python train.py --vocab_size=44361 --norm_place="pre" --positions="rope" --lr=0.00173 --decay_shape="sqrt" --dataset="wikipedia_en"
MLP neurons of a small language model. Each row is named by its layer, matrix (down: output weights) and neuron, and shows model dimensions 144-207. Each number is 128 + 24 x the weight over its row's rms, rounded and kept within 0 to 255.
A block is one neuron, or neurons of one layer that tend to fire together. After each block is what it responds to, as a language model described it from the Wikipedia text at the highest values.

L2.down2436 [125 115 141 120  88 135 172 128  95  91 128 151  91 148 177 148 128 139 174  93 156 109 192 129 130 130 129  94 139 174 133 115 107 134 140  49 138 183 127 107 138 130 151 153 166 169 159 134 139 148  99 144 138  89 120 129 112 123 123 154 111 119 136 126]
Responds to: Clause-linking verbs and conjunctions. Verbs of thinking or saying that introduce a following clause (think, stated, claim, expressed), and ", and" joining clauses; also "States" after "United".

L5.down98 [176 164 147 137 103 101  95 135 126 139 143 141 137 140 126 155 134 122 131 113  89 142 119 114 186 123 144 129 115 112 150 133 154 139 124 110 146 121 153 118 118 136 128 155  44 154 128 144 109  92  84 160 107 155 110 119 103 153  79 122 142 107  94  94]
L5.down800 [152 127 146 132  94 140 156 129 113 112 126 142 108 155 146 149 120 114 122 101 146 161 135 119 211 160 176  92 115 127 122 118 149 118 132  95 150 141 123 146 101 137 104 135 143 125 102 137 109 106  95 107 132 103 124 129  95 103 120  96 131 170 123 127]
L5.down1043 [120 158 142 133 148 109 125 139 121 122 151 145 169 139 110  95  86 170 107 148  86 121 105 127  99 132 146 110 142 121 130  70 146 137 115 123 143 114 132 135 110 104  78 168 119 147 132 122 142 124 139 124 117 142 135 108  75  98 114 112 152 114 126 104]
L5.down1202 [ 85 151  84 128 116 113 172 110 128 138 146 119 139 100 105 130 149 119 159 132 121 123 131 142 135 150 167  93 116 130 114 154 126 109 169 128 186 156 144 169 147  78 135 123 103 116  51 136 125 111 141 123 109 128  90 131 101 120 109 107 141 139 148 111]
L5.down1540 [ 78 167 128  93  98 155  89 131 125 143 140 105 116 133 105  86 124  92 147 141  91 128 164 164 138 121 128 139 126 163  94 112 187 116 131 163 150 156 118 138 148 135 124 142 124 133 145 113  94  92 126 117 125 120 131  69 103 127  98 132 132 130 154  84]
L5.down1918 [132 108 151 130 158 110  81 150 132 139 151 128 133 121 131 152 112 113 106  94 135 144 128  90 179  79 128  85 138 116 115 148 109 156 120 118 128 121 128 136 105 136 134  87 135 121 157 132 159 146 156 116 151 158 129 102 125  86 110 146 124 108 172 129]
L5.down2141 [125 164 109 185 102  88 101 161 111 160 143  71 146 126 114 108 132 115 134 101 120 142 112 171 154 121 139 157  91 159 121 120 110  99 143 129 133 110 147  87 157 124 134 122 154 128 121 136 185 132 156  96 126 138 126 133 127 119 112 121 124 140 121 142]
L5.down2826 [137 136 181 129 158 147 141 143 161 157 143 116 132 139  87 100  98 148 147 104 122 101 149 153 108 147 102 190 135 100 139 147 117 166 126 149 115 128  80 134 129 138 121 112 152 109 122 124 156 131 129 144 107 175 120 106 108 152 124  93 131 146 125 154]
Responds to: Academic field slot. Fires on in or of right before a field of study (a degree in, professor of), and on field words themselves like violin, history, micro(biologist).

L6.down56 [148 113 100 151 152 139 131 158 110 151 112 207 124 104 166 115  94  88 153 136 145 139 120 128 127 135 180 143 161 163 142 135 114 177 128 113 127 141 100 114 128 150 136 147 124 108 112 134 173 110 131 117 156 117 127 127  71 122 130 100 161 161  88 127]
L6.down307 [125 201 106 115 173 139 127 133  64 168 130 137 136 104 137 128 114 150 101 135 138 140 160 142 163 139  97 107 114 125 144 119 147  96 133 169 131 147 163 151 104 122 113 150 146 142 100 132 157 140 120 125 162 106 139 132 146 126 135 123 117 132 126 169]
L6.down613 [ 98 164 137 146 105 146 128 140 114 161 191 168 148 158 148 101  91 152 143 118 107  91  86 164 141  83 116 133  98 137 144 110 128 110 128 159 180 141 107 118 127 141 127 170 139 158 110 145  99  94 140 112  82 112 124 123 110 133 139 139 158 166 161 105]
L6.down686 [130 125 118  96 110 158 129 176 132 160 156 117 147 150 164 127 103 141 132  96 136 149 157 147 113 168  89 126 108 109 146 121 138 153  83 139 121 131 147 124 133 121 121 113 101  96 133 131 133 129 177  97 112  99 140 142 125 123 126 133 176 118 146 104]
L6.down813 [154 126  80 166 133  97 140 133 141 134 143 120 136 117  88 103  95  86 154 122 117 130 109 157 121  94 140 140 135 102 114 115 166  75 126 157 136 125 116 137 161 133 144 144 101 149 156 146 129 120 123 151 118 130 133 122 144 108 158 143 162 140  98 120]
L6.down934 [158 138 180  88 104  71 104 149 107 124 165 162 126  80 154 133  99 140 155 107 139  95 154 125 114 121 119 125 152 123 139 164 128 116 142 151 156 109 140 145 120 143  94 171 118 113 164 175 118  95 123 165 127 109 126  99 130 119 149 133 109 101 156 163]
L6.down2165 [121 168 131 154 144 100 165 110 103 128 160 184 134 131 141 133  86 154 141 163 152 182 113  79 123  81  78 161 184  97 100 125  94 117 138 142 139 123 117 142  80 138 157 132 134 142 131 108 146  95 125 141 139 139 179 158 149 150 144 116 119 113 111 117]
L6.down2805 [138 112 115 130 120 117 115 140 136 120  74 137 107  87 133 147 118 145 128 130 124 155 156 114 134 119 145 106 152  94 112 124 142  75 105 156 130  51 115 123 128 162 125 180 119 147 130 131 159 123 145 105 135 101 112 150 152 128 177 167 108 129 168 175]
Responds to: Field or discipline names. Nouns naming a field, profession, sport or activity after verbs like studied, career in, retired from, such as medicine, accounting, boxing, football.

L2.down1527 [185  94 161 103 128 118 141  94  89 126 136  90 144 166 119 117  99 132 100 184 108 113  89 122 148 110 109 155 143 152  89 132 155 113 132 162 110 175  88 136 142 165 159  87 137 120 140 100 132 119 129 109 140 102 115  99  93  97 150 145 148 124 122 133]
Responds to: Entry and containment prepositions. Prepositions and verbs marking entry into or placement within something, mostly "in", also "into", "enter(ed)", "at", e.g. inducted into, enter the FA Cup, days in jail.

L5.down48 [139 145 130 148 159  89 117  86 166 145 121 148  74 114 123 112 109 146 137 132 117 117 154 112 143 107  88 129 117 134 130 148 147  75 131 190 120 143 118 151 185 112 127 152 145 156 159  92 164 164 113 173 111 115 131 117  87 150 133 127 154 150 113 132]
L5.down337 [127 137 140 166 126 133  87 111 127 144 105 150 109 168  96 180 133 147 116 168 134 123 114 154  91  73 171 100 157 164 140 100 103 144 114 130 132 106  93 146 134  92 119 123 157 141 139 132 114 112  53 122 114 102 119 123 136 138 142 137 108 139 142 110]
L5.down489 [138 154 161 171 148 122  91 104 150 115 134 132 118 113 124 122 129 146 139 130  88  99 121 153 106  73 122  83 110 137 142 113  93 102 159 122 110  95 124 106 161 123 128 132 130 119 122  86 147 158  90 131 113 133 150 111 107 135 136 148 113 130 128 118]
L5.down995 [153 147 178 141 102 119 116 106 150 135 132 124 136 151 153 120 112 137 161 121  72 117  72 139 109 113  74 123 124 159 148 162  76 135 124 110 137 119 132  64 122 163 129  96 128 111 110  59 138 161 111 103 147 164 143 108 120 143 151  96 125 122 135 112]
L5.down1026 [115 111 120 150 134 132 134 121 113 106 181 153 122 150 112 141 147 134 154 137 114 110 181 128 122  77 140 142  93 150  89 150  90  89 128 179 138 108 108  81 120  93 129 143 164  95 128 135 108 149 165 122 120 133 104  89 143 136 104 156 113 133 136 133]
L5.down2031 [155 149 149 122 177  96 146 105 166 116 104 128 121 131  53 123 118 119 135 160 124  86 140 136 133 108 160 100 131 124 159 124  91  83 158 122  95 113 140 106 156  98 147 114 135 133 109  98 125 150 123 128 115 124 126 152 163 141  94 110 118 133 144 173]
L5.down2598 [112 135 106 128 118 131 116 136 112 117 135  96 142 115 161 140 136 150 126 123 126 108 118 128 133 135 132 154 129 156 116 116  77 128 104 160 128 182 182  84 151 166 169 139 191 131 164 163 169 134 114 117 133  78 121 123 126 144 116 131 168 126 147 131]
L5.down2846 [138 121  87 186 165 104  95 104 146 139 110 136  65 154 103 146 120 168 146 144 146 110 109 124 132 105 151 131 150 123 110 111 143 109  98 134 122 116 137 118 122 152 116 138 160 120  96 145 159 109 132 137  79 109 151  92 164 121 148  99 109 149 143 144]
Responds to: Main verbs after subjects. Main verbs, or the first piece of one, right after a subject, to or a modal in running prose, such as dates, raid, lead, jumps.

L6.down107 [123  69 164  95 124 144 171  84 130 136  99 100 163 140 126 160 117 117  72 114 131 149 171 139 147 117 109  98 144 123 141 114 146 112  90 151 119 149 130 126 164 129 151 105 144  90 132 165 123  97 119  82 103 145 112 149 124 140  81 167 159  97 164 151]
L6.down681 [103 150 116 102  85 134 118 164 105 122 170  87  99 140 115 156  89 140 155 108  82 124  95 166 100 138 143 122 128 141 135 164 107 141 127 156  67  95 170 136 115 156 158 162 138 125 147 119 160 146 107 136 118 171 113 138 106 132 148 123 139 107 153 149]
L6.down726 [101 122 142 118 127 117 129 133 158 100  96 171 103  84 134 113 133  93  98 138  93 153 146 148 130 137 115 114 151 155 127  92  80 109 171 167  97 113 133 137 140 135 102 103 165 137 145 114 119 158 160 125  84 149  92 171 138 127 173 112 127 160 125 109]
L6.down940 [139 142 126 188 108 118  90 138 146 129 112 156 174 144 104 155 198 134 148 140 123 129 133 116 160 135 119 127 115 133 138 141 155 136 134  89 176 156 113 115 121 101 152 184 139 132 132 113 136 129 133 163 148 127 147 132 141 121 134 136  98  98 140 131]
L6.down1340 [110  95 140 149 166 126 125 161 142 129 131 119 133 124 127  96 128 150  82 111 142 144 102 154 121 120 130 124 131  91 170 123 114 122 172 121 121 121 138 161 140 119 134 134 136 113 145 118 104 180 124 134 112 161  75 140  78  94  96 163 119 140 129 159]
L6.down1542 [125 139 132 146  77 126 141 103 113  89 102 128 132 154 114 140 139 120 130  95 167 143 160  94 122 138 162 114 142 105 127 109 165 161 121 127 127 120  81 130 154 140 149  70 106 133 116 117 144 182 173 105 140  76  82 123 100 135 192 138 103 107  95 140]
L6.down1880 [150 177  87 141 125 141 137 125 121  94 123  85 101 109 144 145 112 112 176 131 125 108 160 134 135 107 149 138 150 119 155 153 138 118 138 103 151 138 121 102 172 150 132 148 132  79 134 155 131 130 177 170 114 142 122 119 127  85  89 100 111 146 101 106]
L6.down3018 [114 136 110 138 122 123 152 135 192 115  97 133 142  87 154 162 148 171 118 169  97 121 159 165 109 164 130 106 151 101 104 122 117 104 148 178 168 133 145 148 104 150 126 141 147 113 127 134 155  95 123 147  84 129 126 111 159 136 108 132 110 170 127 150]
Responds to: Preposition before date/place. Prepositions, mostly in, after an event verb or noun and before a year, month or place, as in released in November.

L6.down282 [133 156 112 155 164 105 133 138 100 147 105 161 134 117 123 106 137 135 109 166 153 128 122 142 135 164 173  94  94  94 140 111 106 103 159 120 130 133  83 109 125  86 136 103 125 126 163  81 141 115 132  83 162 129 161 127 127  96  92 116 127 128 128 139]
L6.down306 [ 95 139 170 158 120 121 127 122 131 170 148 110 110 119 162 110 130 143 118 101 121 145 140 134 131 143 117  96 116 160 139 112 119 122 143 131 123 123  86  64 122 150  90 156 151 156 132 148 103 131 106  96 109 147 140 163  80 142 141 116 149 116  95 114]
L6.down1069 [174 136 139 118 150 130 121 125 147 101 147  69 152 157 133 145 138 141 119 111 121 120 124 126 124 147 165 162 120 101 135 110 132  86  93 148 100 135 104 170  66 137 163 149 124 142 111 205 149 138 145 140 141 142 147 148 139 155 141 120 138 100 122 138]
L6.down1232 [124 112 147 116 159 130 135 116  62 127 129 155 115 139 177 132 154 137 128 134 159 124  89 122 128 138 140 105 163 136 130 156  98 160 139 176 151 107 136 133 156 113 160 160 129 179 144 151 133 130 129 167 117 130 197 143 137 139 118 154 119 148 120 143]
L6.down1975 [147  90 103 184  91 132  86  90 125 203 185 127 101  88 127 120  91 118 131 120 182 104 117 134 134 127 147 136 150 104 143 113 173 174 114  88 175  99 113  82  89 113 149 139 129 132 105 124 120  97 167 103 132 123 162 162 116 121 100 159 150 174 116 141]
L6.down2012 [108 137 101 119 122 116 136 103 117 155 140 122 163 147  86 163 131 132 150 115  93  86 148 130 128  89  95 146 116 133 184 172 143 130 110 127 167 117 116 119 147 140 113 129 145 162 170 126 103 132  96 161  96 118 106 135 142 140 161 121 151 135 143 131]
L6.down2612 [ 91  81 152 146 139 120 141  98 167 165 129 143 140 164 138 109 110 107 113 133 128 142 155  92 117 131 115 115 142 163 134 173 161 146  94 148 167  98 135  94  99 136 103 161 113 148 184 149 144 131 168 129  88  86 135 122 107 117 111 142 134 127 132 160]
L6.down2734 [106 116 100 145 146 147 102  86 123 140 140 131 156 138 119 134 117 129 129 123 119 142 196 127 127 109  91 120 115 150 147 152 125 120 101 113 117 114 130  97  91 132 148 149 106  92 116 117 119 126 118 119 168 140 164 115 170 124 143 114 197 126  99 131]
Responds to: Clause-linking connectives. Connectives starting a new clause after a comma, mostly and or which, also but, then, where, and verb onsets after who (che-ated, acknowled-ges).

L2.down518 [127 121  79 154 150 143 141 122 110 130 148  86 159 109  92 141 160 124  62 135 130 118  74 158 184 118 179 170 144 120 136 140 149 122 130 138 166 107 128 126 146 162 101 123 112  83  90 102 135 135 154 143 145 106 100  91 166 135 146 106  85 122 104 147]
Responds to: Fields, sports and disciplines. Nouns or word endings naming a field of study, art, sport or craft, often after "of", "in" or a title, e.g. geology, chess, violin, wrestling.

L5.down667 [133 104  98 149  98 127 120 144  95 134 154  93 101 103 142  97 110 148 130 168 176  78 147 138 125 124 105 141 133 106 115 131 180 140 167 167 147 109  89 116 122 121 155 158 117 133 143 168 125 129 107  75 118  79 142 160 116 113 124  61 171 112 154 147]
L5.down770 [159 122 126 121 115  89 132 159 107 115 174 153 131 131 110 134 134 144  96 154 117  84 163 122  99 102 142 153 135 151 111 156 107 123 195 155 151 123 126  43  90 157 129 108 143 126 156  96 144 111 107 131 127 132 137 116  75 152 181 124 130 172 171 121]
L5.down934 [100 176 126 130 138 136 119 112 113 116 125 135 149  68 109 132 119 160 128 150 137 141  95 114  95 112 106 128 168 116 127 116  93 140 125 155 135 102 138 103  90 106 107 154 131 136 121 114  92 121 129 130  98 131 126 139 142 112 118 108  88 161 129 173]
L5.down1286 [118 100 121 160 126 109 130 119 121 142 148 124 105 119 127 130 112 132 160 135 148 130 168 117 105 116  94 141 105 106  96 111 111 103 113 147 125 140 144 123 127 154 133 144 129 106 189  91 104  94 134 124 140 118 134 121 115  86 162 136 112 136 135 128]
L5.down1783 [167 111 135 139 126  96 100 130 135 142 132 122 150 120 162 173 155 146  91 137  99 108 120 167 138 143 136 125 144 114 158 164 166 130 109 153 123 198 154 144 166 156 124 135 143 144 114 135 147 111  75 128  92 188 145 136 165 134 161 139 134 153 107 136]
L5.down1956 [ 69 125 151 110 144 121 117 117 153  98 145 161 178 111 104 156 131 117 118 124 114  47 135 187  99 116 108 139 116 139 125 117 116 158 106 155 114 162  81 132 140 162 159 118 110  84 146 166 122  80 125 141 111 104 130  71 164  99 119 124 147 103 114 112]
L5.down2257 [147 119 147 129 124  96 138 132 130 130  73 101 125 120 125 101 105 164 120 160 145  77 136 136 142 104 141  76 127 125 129  96 123 121 126 151 127 143 123  81 172 110 138 107 137 144  95 134 109 115 135 121 117 165 173 114 135 136 108 157 145 142 137 121]
L5.down2816 [109 118 127  87 110 138 128  95 102 125 129 159 125 142  76 115 118 120 126 152 102 129 160 102 110  99 120 109 107 107 113 110 108 174 152 159 161 137 104 131 162 113 132 108 143 109 133 120 127 125 152 152  67 142 139 101  88  68 120  96 120 130 126 131]
Responds to: Preposition "in". The preposition "in" (rarely "In") opening a phrase of time, place or manner after a clause, e.g. released in 1996, in Normandy, in full.